Part of a small language model's weights.
Size: width 256, 8 heads of 32, MLP 832 SwiGLU.
Architecture: RMSNorm before each block, rotary positions, no biases in attention or MLP, tied embeddings, normalized queries and keys.
MLP neurons of a small language model. Each row is named by its layer, matrix (gate and up: input weights) and neuron, and shows model dimensions 0-127. Each number is 128 + 24 x the weight over its row's rms, rounded and kept within 0 to 255. Numbers have three digits each. A neuron's up and down rows have the sign that makes its largest values positive.
A block is one neuron, or neurons of one layer that tend to fire together. After each block is what it responds to, as a language model described it from the Wikipedia text at the highest values.

L5.gate292:075132153113104165136137123127105167138134121159175157090112118098121165131123152150101100102136126111096089053112127161155121143140116079135093096147148121133135140142132090134141165107108109116142117153198170123141129118073111123107144123117117137152130158125113112113117107116184140145140152165136166137122129082167135131146150128107130121133122138121122133134140162120152098149095
L5.up292:114090120137115155122121132123131077135131123156125127132102161100121095158088123117125133180114144136097150130134120111110133140079152103107131123128124090070131129115108125114117153168164165132088166135104171124107128132119130178119099124138146110117137109104133120113139104136101142183107139078145122121114112104095121101106104079150118148101105135115169110126106120102156134131122
Mid-word subword fragments. Short subword pieces in the middle of a word, right after its opening letters, such as Gr-am-mar, conf-ig-uration, cons-ol-es, P-urs-uit; common in names and table rows.

L5.gate482:082139101086127095110119118155144142135140134101110117149087128137120109123133069127116105151148138121107170125144127141133154163139140130091100144087084131096162139090094160149118133136102068149159134121099120191116102119103082116116125128127094100115153164085126139126174132168159149113174150132162105143103128146108113146134132123149153116103135117115095115103137145115095152130149
L5.up482:142157110120117158140114130090084180132128109149200108133144105134151120111143126142134143102139134107102100104135159129149117120162096098116178150160125117120144115124129115091130146135112098125147129090159111169175126150114133143136097121120115149125129095143131128159115140114130146122137101133126104089181142066126134109139152129130141145133094119158117113135106134135142133115146
Hyphens and dashes after numbers. Hyphens and en dashes right after a number in scores, ranges and compounds, as in 5–0, 1992–1996, 11-minute, 39-ton; also mid-word pieces like Six|te|enth.

L4.gate121:127135158085143083103156137134093124126141170133114143098152098126128111084106121175112131139125103138137153150119119154140099170142108121154118118102138146137158120115141157110124143137122151146140151107082115139124140144194108165140116146159100095164111111130117117130096104151116120175153159154119138142123149103185090136174159156130166112134146123111135161111122078119162145123127
L4.up121:126135151134159103145135116122108170124062136107082143124152126177081151136103096137150148112139144144117105119168116142139135134177124137133119115097112130166142167119155103148123161106122129111139127142147135183138158120129099117094097112122136143110155118138083121130091147145074088123121121113149151106157151113168143122089151097120142163130151140136152190106136102125138121109122
L4.gate195:130123125114056143129124155129129107124166174099141137102166129138153149119116093109125151183103111120174135144125130102175176120152138072128129137126095077163127120152169142145151121122095122126159119103123131156108081102118157130152123145082100116116128136111098121155154124153143112103128161103115115096117166180135157147129167131141116147100165179161110111112121153127157109117143
L4.up195:124130122118117149154107156124141088095128135134088116146169165170143118168160155143150139130144088130110123135128088116150101101130098084130122107089094171122143155094148145071137114138143111125139134160144159131153144146127122129145149173137122130159136125139128184142144125119171089119102115106156119140157144124126128127110116158185122164146120174186095127130097110137107151195170
L4.gate230:128129112132121100101147100159129120144125114129085145160068158130111139120184095127118113131156136086137100134161107066123119135101149111130159106130110067137159098144160133135133129151112124141117134089109117111135134139114129158139107174104134222112152134131157128129106130125163108139140136089068162107074104100087164117143133118145106137130161103108142141107121148117158113099130
L4.up230:143137145077172123130131133130170096093132157119117096126119118099109151110093089170115103097139143090146116133155116128122113105081136087163157117127103105159116172103136122181142096115149081101093148090110136103135178086140144136118163136105128072116116164154122120098132134124116134115102156131116130115102095127121154134167075130169181109123137188122143122123161148136135123133139
L4.gate253:143140111109162110150107120114109103156083146128117161144145137117154103156105133154082137113185136114116129168093119177132184146139110149113112136132126113131120163115140122137114219140176137130175114104108107149114130123162153118152168130135154143100102132116144092122102125140118103117125150138149103100148114104133138177150139100147139102141183156136095181147144096151079116129127
L4.up253:073155163177153127140081093115095110127111110083139153173140131133099118123146139128177130092170127132130132131121141097090126126172123094174143099157088133127069177133132096106124125131103152159126121139109138113157099129115120177114135160110119133125102108137140102148137145101078139106132109112069153120122113100164133122122120132162126116181132185140132156147155104127137109133133
L4.gate390:123084092114130190131130126089141137130089106095127127131137151147191124139092122117106139129135122095141141121068119104094131094133101091133141121162121109134116142130146138130173113134119104131120135136105075119124130152073117129140106147134129173096143132121143134139173156116144143151135129129106113118115134171084127158124130161142079160120141144110131173114105125126156121124119
L4.up390:143153111107140101133151126150127092141123135163128150111122169128134133110089134084119107131132151086112088170180077113112155136147132105143093150147114127159135166125096110075131088143171096143122112140139142109084127151140134110112154129085148124168146145130113144116150151120134151155108134136075119065109126122089083084096136123141173151123210102166139105109119144163161144174147
L4.gate402:139095157151148114122125121094086095127112141131180104101089131207096135127111154162139056122127104121091077114127150130119175116203124100115124161133110107115122099144173108140155143156161125124108100094157099096126106090124102114079118112093116118124099176113089110168127147145132152127106116111159138153087132096118125123169085130147141130126122097129121107165146146110142126099063
L4.up402:135169129131126093186107142141116145104137126115118175123125087117112164111164131091162141121096111149071088114156128145105139122138088137134119142143156097143179139072094102132137157135117162115142133125072139145124126120111115117148107130126166141116158101172110177120102167109122156153113120138127136159112153143116113131132148134142150100124127151174098115107053142138137145137123
L4.gate449:132118147102146122116109119126087120159134118097129125175154136133159106161123088125146107124156139116131113131150102088094132146157088160087114113145132137149123161131091120109124096120165095131138161081096156152094127116131110114167157131082141163129116138097122114150126140129127131146143148097144168133128129111104140154148160122157125114108155116145112176121136110123154116184162
L4.up449:123163117081170100169094129139139118120169159143091151079141106130114120163140136137125125112159168151137137134105152133142147151107151113084129139109131142145099139124094123149146155178097138121105124116115108144136119118115122169184146173119089121161104093086146120141126126151157114113144133139157134169103130105147075090131115069133089128169091119151112061136161180134162134142140
L4.gate493:099146147143149137141175140127137107145156146146138126181111116139126119165183094149144166121169136146147141150141116160120100105095157112167142144120115093168126138160100111139156115130114137150100128079156140131162150138130097150155128118131114150103141133113103165112105134126114125152132198113098165174129163141099147151124079105083111070131165096139138106128133069153155162114145
L4.up493:104109139147146149169142104125077185109131110128122138104167105109116128121168131116106143112089138097123147162124171137068162159163125116127136113120141128103113140119100108107099115132150155115132160125105096123125117135157148125115147143131145120119118084115139139098132142105131169154125100115106095125125167115159113102099083130076167121111060095130113133136075127118084150146157
L4.gate540:118134103135141118134067162169124087088083102119126137114129142155133134117126153147163083135153119092129154122138115123093108154173123145143111125173139150115147120142152096113153129108126107137104176135116110146115118186165120159137090120083113079135169131154122119132132146149108120124139164135120161121107128124157113109139162104152124107131126139151139101126168150156147093115095
L4.up540:139092165137048115129125121084108097145128148146134180089138122154157127146129158171093143130085140158118146117123120114095117101163117182106127094116163123146119145118167116129091110127099109157098093107080119164173119156155126173079116157138130110137120130111142137125077122123126169131089110118125145112122107160170122089141174134117121134164119131113117126103152107119103113119140
L4.gate548:153148083123142113060155112136134099133115190142132117150171126120143139145174106139148096129117165111137115151102178140096161119143091148120135134092098104136126148139158126146162129138118119174119143146121157141108112151126139146138125126160071166111147081161118140127082096132099128174132144147099120173126092146112081101111155122150169125110116105089115111112136139101143122111117
L4.up548:128189098170162113136122123153095133124133173144108185152134125120071108128088136142149103133175150098117152130115130148102144129159101130122120136124118125134144145167116113122116116134189134121075161135115066106105113100124120133170141165143099116127122126124132152147137108111131150121133129140154111122122121145140120109093121087114158098120147100177130116123129166096148148122111
L4.gate593:085133088114157135141152102136136125088157136121174155117129144158135088122101090064110117141165128154116110149138140116124107103152123112139099123123132068135119164114128115111159160109136090105090102145124119104154090129094118100141140134089138167169109121142124110087077118155126099103110109162133108138139130119158146131135121118102112164120084124095127114184096143090126079136089
L4.up593:090120149096148136090153100153083082165111111148146140165141175132065112111111074079136109096198151130117109101110112136149107099157137109156117110135115099164087132126128125116181124057083159075108103126111123153118131130097112149106104132141159140142123153133138117126138126067127133116137122096119124122107130139105148146138140124098116148146092151113136131150132115146149103139112
L4.gate660:153148110132115122121153119170123132124166171137207130136123121132151110132113107148136133141108117107176159166144088083133109164165181094071136128125075152104119120122093146135139138160136149171108118124138144115108111149098141127166095144148131155146176118145129152141154116143134097128090164112075160137180125143111108158140118139129093109140189172111130102150162140126132128126156
L4.up660:188152123130154133136141114157132116157139181117122118129126119128173121143121112168099155106101099142140128162159099106102139142119160115109125134113088147128097154095088129119095169144150143170079111118106139141097112162139118118170105161137146134124153112155092130147150129145137133129092155119083147114162114134120072141148119108143083143131167144132118134141141171108152162129159
L4.gate682:133160151098089112124147151092111120166078100128112103136098141119111106158100143145110143085123080119114137141126098119124147134121132123150071151170175127096095130123116108103087137060108104115180106154057117166126146115115093151118081097126096129150160131134122174141125075139152158194118112139135148091129153120153110137146117135141173094105116130138118142133138144124130155144085
L4.up682:144173110117110111109087105124132118148152154098141129070087121096144140126117124124131145131111168157132101126127120133097081148129088117112086152111155086089105111158111070137108129135134123114145116129170110157117139085155106077094172091126095106146164121147155137102113178135155156145100137103070153121111148160155125135087153150122129127132104109138128133123154165164092097143136
L4.gate699:139159114076114159111081114184127100116129158140132148169132144128086126072150094187145075133133123188104126164096187168118139127124153106139110115124123090153150128101122099133145148107086120142087099083084124151114109131114145124145101140109126159124095110140134124112112158121132111129131150136114137126142135109149160121141175124114134124119135119130101086118111110115094134130107
L4.up699:133115095095153114153123094130087110185157098152156132162167133141109129131140130124155067113148137116103151161087127099131114106133118128158152187140130091149118118134119126123165109164124133131109119109096132163157086159121137138148138158143140159153119153158122120157138135110102140147118143156109088097128172146135192141162108112090115144121146103078126158151147113136112163154121
L4.gate784:106119146079116088153119172067111136109090131093111137148126107114148104141159118121123156146090121105099127178165115123101182123142128135139125152110141113118159116087117092149117098112169101112158150126109130115122139116121103159128125127120154132129133114108144161098104136138076095138113162123170140071101176127113149120139143114135155144141148113179147124119181135109104152147140
L4.up784:152154127124105123130149125099113110141155144125172085137092085193110124091132087144131095149151150123112137137107176140144113125114123167162152124146106119155152115161123142159140133195122160164150097107125175123116086100120161182136125087133141090088126171136099143147176141120121157158125135159119081134137108110122134119140115171124144125122138132103100120118145082155132166168119
L4.gate820:127127097147147160135114150121091114111127125123159134131138148141153091123108102113174146131158127144126115104161159141130114126083131080158148114115099124130120138129202098138127114151144133103124135125122126151129114133084141108149105124101080146149111101115155102133078170144103120137134103130140133067145160067100155125166148106115145126092115143159115173124114135160107121108178
L4.up820:130196127106189125107117127091090133087171097119145106132058112113098131121154097094143132157102142139146120095090145123131165120119128145169154133108105125143115150147113102122133143119137150071121133131134164121133119138105153119128130153155135113120129141119088106168085116097117143148202121131125124074119139135158141168105110103142124112141121154145154189177107142160092141124121
Range and pair connectors. En dashes joining two numbers or names in ranges, scores and pairs (5–8 meters, pp. 26–27, Curie–Weiss), plus weaker commas, parentheses and slashes.

L3.gate80:080141128098115110157093108087114139161139146150133149158118118111086132145134086121157131159133087111132113128144129137093129131104138140156102138129105115130123148136101137106126130129118152112124117167126154140143122096153124109130162146071130115117106103091112121187102151118096118098122124143138171123154131100120170137163143134130154117174122089135095145126108112120117188132073
L3.up80:119135170132136115155115097065114129153153117115145155131121104140097104098138097134158158106155097139106158119113101098126124105068123133156096144095130109125130177125103099112147100121159093161157143142144103128130137127141151113147184099069094186121131107129100099170103125107150147050084127123111155156171141089104145123171143140122149131141154160139129140142150097107122136119100
L3.gate237:120130094120138132134112159163152154131172099147175136158162143154102147125143155122119081145120102119126111151156146114130117092159112093152111134067152131089157120140124106142154125116147143106105154122117136101105195160128106122179139092121136109142104122126099091111110144138100137148124182132106132085143118111168113124115128137142168159132106138175120144136146103077133121088121
L3.up237:151120116138116102100105132104157118165130132200111120149131127120134131134132077120141106096117107134199100124110110188070120126129110114124120140096109139138147130135145094127138110166111140123142108110120145112123145100140103142154125156143113146066174113107095116132133150124096138118131098153106090183145110159124113153131125144131069150147104115152079182110142146126136114136148
L3.gate375:103162125149156113133136093105107134096152107143167156125126122124137101143123156137131170115125153094136158145133132122105132098119127178100118097102059120116101152152134094128154109140099131147152160128101123095130131083151112129111158131133163108100139130092120097137141156138098165129148153131177106084191107121135116100121091125127122121158151153119102156087135101140149101157133
L3.up375:106176078140177113109111147149138155148127083150146122081105140127124124165154128143135127107112138123165138112152112083104132177113109138177156088113130157146160126165110151096105146131111083108149134094151133127132083148138145131143154128161138096093127094114125096108089176129135153127145104123120132111162140097144110149123107152112117081113145167163152172081136127147133151135126
L3.gate721:133114125136145127117175102127123133118134116158152145108106139172121173090149157133141105103126136104068127106121125173145126138132153101083134128150089144159118116117125114091126125106165126120112142121157134138121071145147148120102118159132110138099159152114164122118165138122114117165104129170136168110116097112073142143126078140116103122094068128137090141156170151108115116190144
L3.up721:124149169115179108133159136134126119100130129098132117120190179100103125114126144189122103100106128122106135134116090151135099119107136110112170124074119125152106142117138110126181121129115153164158119120153129141129112139117140139101162142128108072125100140187164126149110149138110152134086136123095174107102166128114148084125134112101101111133121114128124141107127161091123090101124
Mid-word subword fragments. Short word-internal fragments coming after a word's opening piece and before its ending, as in ab-ol-ished, diss-ol-ved, dep-end-ent, In-v-estigator.

L4.gate9:118078149150123138135142120122132157141184147119173131155129145119110088128134144152116091161116137094147148099129157129090108105128136124106121135109135099156126133104151102083140126149103130159139135115125131158115125108167151119142141144131119107079150117113106084136113149144114159133101147112117124130177140123140118151152133084149101112116147110133129134142135182122071094129120
L4.up9:121124149092095147170131088102090162153121105146118126119148141114118113108140132127123122123102120116114152147111129139113110156173096170137113121126116098155133110074131094097151112112136150184114133127169106136130151093156148123149112129076107108109125192145136120110139105133153152135093108128129100135099147106079154148109119145163131164150117167118110179126107150103151105088080
L4.gate46:117086144156161107123169122098138101130126136116144123134087124116131088107138164101137101091096117150086138129130141160108101087168157105154139084103077103089128137097104122099130155152101144109120131125122092084128082156155110061160149122098130113162132121117138119116117115154119190170155122127162167074094167123146129155089144111125148083121135146134130131140128086148125128119083
L4.up46:152134120126143115137118149134147146127165125143133149139127135074115141107146145126131149185122134139121119130128091120129149107131098094125103125099120129138139159150161127112105099154125144110141106114117144098114115112116139075183149136137167090163104131120141136139131104158157139097105124139157100122136099080124132106130139140135111098174155146136083114134142145148152111120090
L4.gate50:148122164085105140099117149147122145095162103084182159151081106078112178114118138132121135118129095122125113113120140146120132144115118141148183159129166158121142138083115118115126128157113144114136158075136135156138106122119165137113121131121115153120129141111124159139083131086157121145151105085130129172163129166137123112146127181158128133124114165154147145119174122128143142143097
L4.up50:110155126133070142128181122127083125148141099142126155125116169103120158145129153142122148102081117126119152132147134130120113151126116112179119107150171125092148134140116094125133146136114153138145140133105092114173147091078130126145131147170169090146071105126126124142154122110188142159134121105113131076159123106140124129133136133143116127134134155170120155138144120143125108124144
L4.gate64:125087119161122140128097064112144119119112146117128139111102117116138088169073170109115155129095133110132183122121127162095124136128118166088123111099131118135138157135111162109105166104150140105125145127183158152151100154124111137123152147077127099117152149114176139120138115111149153123148076127110166114095159167148142113137110138107141115110126157153118174120183145111082112127124
L4.up64:137146162133150153157119153123170097133122137097156114140148120068130103145124156146151073146108163136126126124147146104101095185114177101154096114151121100093158131115115102151153129143119154136139090081135132145154139119082163164147138143111137119158074138121112116085137131103147133151132094094147138125164130114122119161126142116116116090115168161124115111164126122111155143161090
L4.gate254:058104145119161099149087151115131139097143137146151110132123175135114135159088157132131136084138100125127149123143167182141112124098089091120139133128118107147173136100140122126152108152167126149113149138121135150144140196109074164134109166139123115083147122129120122096082132102179154117151193138170160161074118135139113072131142134095083080105137131112118170165138134103123106175151
L4.up254:133088126123133117148111129179138123128124149147104138114127120108144126153151145102155121148165120135101095156126133136098137113134125135128161122088149115143138133165146156124126127139122136136116136143134160166166149147074182172146117130075138124171072098126139114121124132101156106084144130150132135134126094122103127097157127134113161097116109141101102146125145129133103147152157
L4.gate293:134112135107145105096148113124133163157091124143170126141104168128113103144151126159096111169123153102098151148159164123135186131139131137136139104154123120148088140129160122090184102138175161108094154120110146134118125140135160142141120158155128107168118127153155122147148094179134139104075141095117147097134120161100145089124128139106163139142149168156119136101133175119106120141147
L4.up293:117117135092116125130097126170116139129167116154135094157110139120118133138147159122108127126099143107097119104119130101099179143137122134143125092136156140132137118106132090110154139157131192110122100154113124153139093133118120118111146126143102125181097101146111086083125096121111122144092088107119125080149122112149107081108097154102145123189150154137064167107130143143159112142120
L4.gate327:093158127154119147145118135138152140112132132116127123135125161083098161123122156127089118090148134123149135131137139151147097132105110132138144077164124084178119159117138165147107071122170141092138125087112106126132102141082101127109118160109142131111119155160084151128061146132126114130063145146117143141137128110143102113127082129137131104156194130154155124116107137076117098142092
L4.up327:116143103136102111111130110155158113108123137110133130118144094155148126129154123163158144129148132128101136131114175131142149117141152122137137116155151135101120153131115075099153144113130127142108141130100125122100122127122139137155107158185126130121122127132093158142103139125133114154120104127110137079112095079120157128144138135130104171125140133108111141123140107112113149130104
L4.gate361:079140159137127121116106094120111093122162154135138101146090145152094109173112105153134134184115101131150150130148147125138168096114134119119153174120144120129090099113132129132110166108129148123112119125122135147106071141109159063144140146149145139141104104130099153150135091093103119145096123099145151108138125136133150144161095113117160147112123177116152139159115121075098154153126
L4.up361:111090120146167123141177092158114087120145144126114154091112137148116117122088149127115132110121107128122093153142151144149098148138149118166117147145148115150169137096146101103141147100142152147107130158138161122158155130089119076132132141115084117085153133106131155127165100116136128101065104121199112133100114121119107139129154143167091099124121138123158155132109102119099159155130
L4.gate406:119144163123105149153117111070101108140138139134122151186128137117129161120094133190138131114130133102101126093140140160131154141130144127075097121127162144114151141107129114126144118131097137113143174155105133156178070182122081101148106159120097133157132137126120172086104104120139141120146166105119119157128103108115161107127126107107122120130105180168164118093110131097150116153127
L4.up406:109085150121101129145123084141147182144160157154089100157163154126138146111106163112132105089142127114080119125147141138127114156122110127101126127104153105144177122127111109116143119123104119122143134097140114137158132126104150115130196095120128091132134131127169106089126093087119102126135145125122157122107145097132125137108150150111133110105129180136157097154125145086111151157116
L4.gate558:132123141170123107118126125081116104141124139127136151135096147108116154146123130104120089127149135139134152095109135134132094098163150137142145150100113126107119113123171100145136157136144081118114116081136102091092138138145111119121178138132094110114142127151126138102118084160102134199122115145145145102123151107087089149133132129126091112126134106166134170129145124099111169138180
L4.up558:124140133125169153104131135143104161121125119143132158153133160126135122127076163146121117185097103139156150103102136135108129115120097106137150117138147111163179105133135146130133136151141148154108127121120156109168119134118158150159135123150098139131125120091128125129162087140151153159110138157123085083118170138168135121108138103124149080154117112158109129165101153116104140161167
L4.gate586:122128132130176127116141138124127133135108129170150124100143164151116178141081151145094134164178147155101075083164130145125147120150163065070110125087099122174148103137124124148126117101141113111082146125121150141130121169129142132145059136147113111122126121128146115138122141124098079148145151121151136140109135103153156129139140119117119138139150081086096131098140152126105110107114
L4.up586:158117142163091089130128134082121092126122120091115137127113142160127111113165134090120168159133111097154123122148149169162110140138114118143085097150154075118118165122145162141160117146111127102131107134094148119155087190131142151129078142104103141108142179066115152110162135079153153132137128142144103106108095138152169083128114096153137130150078124112139131140144154128122115119121
L4.gate599:113163119144134126114178095124144096146109144131132131121112100136060158110118130160123088163096106108125148119156148140112067148168097129087109129124110123081145147124163143127162116120103154156143131120137118121190148129127117083130113118153097152134112138110126120091139147106129139172142120101133145168083144140115079142093128100141168138157155143134122101210120135105157154139113
L4.up599:123084133104181162135100167098124113116153107074158158149125135151110138087129116207142095144153110128114109114096091122091111164104100153101127149111134117087104136143111147120186128114075154137099138141145168098126150105138122145112086102095088158125140181159112157114143077102140122149118109091109145161099102110131151104113115152099143101108123146133079131172097110132165112150125
L4.gate654:153138122098121119092111096111123157104143132150137182134145138119105187093165137147132129108110138123147120143153168143133107118089162094153177118101145098135150146049140127138163093140128174072110143148135137130111095106105056100131119140128143129110127128124129156124107157164150171100143125123124100154129163117088124125111150130135141143118148120143104108146130101122136113129105
L4.up654:106095123138162148100135098177126150125082133143182134099150112121130145119147178132082099153120157102120129133167150127156126141193149113095122107098097108149184153080132112118166141121114134107120111145165140174185140088132124125133125119134136098143072101114099146152147137128134148132145116124116133111148116169105117122123081150125131107158135147090106096132102143134144147110083
L4.gate659:125113158141106181106141102132150095077110108179129141122164128098149128133105128116119110180147099102106150148146110163111093124146130158153130107138132155101100152103114104156152145079120137128131131144094106124120126147086108147116111123125161117117122085137095131130099121137131147173126106116119105115123120097156122132108099140134129100155092140139065104155132124094103119074143
L4.up659:131095132118103089133151124109146094077111144173138114171130108126142132144115154153122124148158130108092104126126140166118135130152102125161147109137095105124127109093141148150098094141111115081116113142115109122139110091129142133157137108115129148074128128168119130149092121126112090161127101117149152111132125110143148114050140127146118112142146138067111159145122110107106105090163
L4.gate685:122143140149133135122148120121137139119137137154152157116138127126123148132113117181112106157146111152151123147128106146162137137111130108098111078105157110134103110190109120124080156117122112133117114121135107083131142159103101089140135125081150138140093127211099115125141112174142143154168146110136111161125117114099173077126098155129094127139141156130130187139159143128134128136154
L4.up685:131123140132114155138132112147123103104143068123154151115144157120142146130145083144172078117125082116082099136173126151119124147124121166120086127140160159136154070115118173183100123175111133134105122164112165137132151109140120152118156064109104125151130106159105093159108198107084100150180142088161128155154095105134133096103111109132113106157134092124099147140087158115122092129144
L4.gate764:081136133109116097163153120105139123148126171166105148167127114162089155092119128175096150154137143119107137096137163141177104147150104111127109137188080074137116131130145113136142120147130096179137159172178094119167096168122151093143120123090153138126137147122080133141154120159158093122120105111080101121112154164124120119165089137114098080169136149137091143127117138157132122131085
L4.up764:128192172123156094164151098133162115141162160128142150119086141116128160170144130115133132135143141181107150074143093119147183108098131107196111151146146155128124127145111092122097119164106151129168176105135109124124088129115129101143131137111141110143138114131148180100125111161105113127137092117144105112117167161093127139096114146125146115112136137106138117125127110128165144093128
Mid-word continuation pieces. Short subword pieces in the middle of long split words, after a prefix-like start, as in Int-ro-duced, App-ro-ximately, acc-ur-ate, also According.

L3.gate77:127128116131148136145122164183092148129150107084154131118124138127126165170153130112107099174140137132146111159114119058113110102115123114130124152165089143132131106090129164117117089131094135150095120114131141162138128067132146161143112121163168162156124138140177114081102139151128159136097134121126132091140107152135116120151172124086096121099152107130156150102130106148074075136121
L3.up77:082164121142121112089110137149173199131148099119111116139138127143144148109169115148123097135104165120126113125123141149146148146105091119164169159153122157146100120144107109137122127122109083125096131142078106152111132154113140080103126152144103147120135144172121127171148134159123171129170107118128129102109164145145134120127148082135151148117119117134164163135149137122114115132111
L3.gate553:135120137149128130162120122090106117115152199134166112161099144154138101136172151144141090167108124109135118134096142129141085116130134098135149096101141113141125114147120132112117139155146167153109066152070135123109089132109171147159116166104154104139128146169128167110128059149121099118154095143123119096108124111137130126148130105112129131147120115148135135126103084137130125179123
L3.up553:134140105093123098153117126162171138141186118151112158146117157126113115160145142134101164137079110115130143146107138175079127189141102101148088141120093110139088123099141106158111148137111118112148175141114149140116183149112140110133110159124095160113124123109142108129142124081129170125145126120114185123141149121121127136175102115140096108145152156132127124141133135148123188126140
L3.gate658:085110142133144131114096076111135123134125115100160119156142124144112186168175104107112137142157124118200135130121150131082109138146124139148166123154108122143142112099108081144160099117170112119144131133128121118131144138109083134141139152104097165183139162108135142137096117126122127181114146113124173112187161128113119146106148144091118154143169106144101133134164144110108126172154
L3.up658:108096155171126143138101116096115146133153149071125133144127193143112180171139140108114109096125152107101166100141144125124125108148100131121169139133110133079091107106134095126110136098139149123134112147164146079186154117130137110135132147123078131156120113111164123118114128144140159137120125124154108142144157140152146158123152121135120185115157121149144123081133116144166122132158
L3.gate660:091117119171134119140125152110097148096159132103123134136142130111173107136119129147140099128103111160127120108129123116104101123140134133140110133117117165148081151088131111130138171154124082142132166144156150148185083128118080087120141139177113136129115149158114139143128150130139113103092121146117151144162100141189142119118131123133154121128128121149123097102128102131108147080114
L3.up660:136100133130170108160169116122136129157074115100073120115163122142116149127124129152155149136159121137165128137150149102106114147086150128121126091118181135101125134149100161141115155110138110104104142117142111149084163122154129105121124113113134145139129138149153115144100118170110102120168151164156127114086147112125100151117167083119154111143131139113117182093155112076139121161119
Year-range en dash. En dashes between years in date ranges (1916–1920, 1809–1872, 2023–24), plus weaker hits on connectives like of, against, However.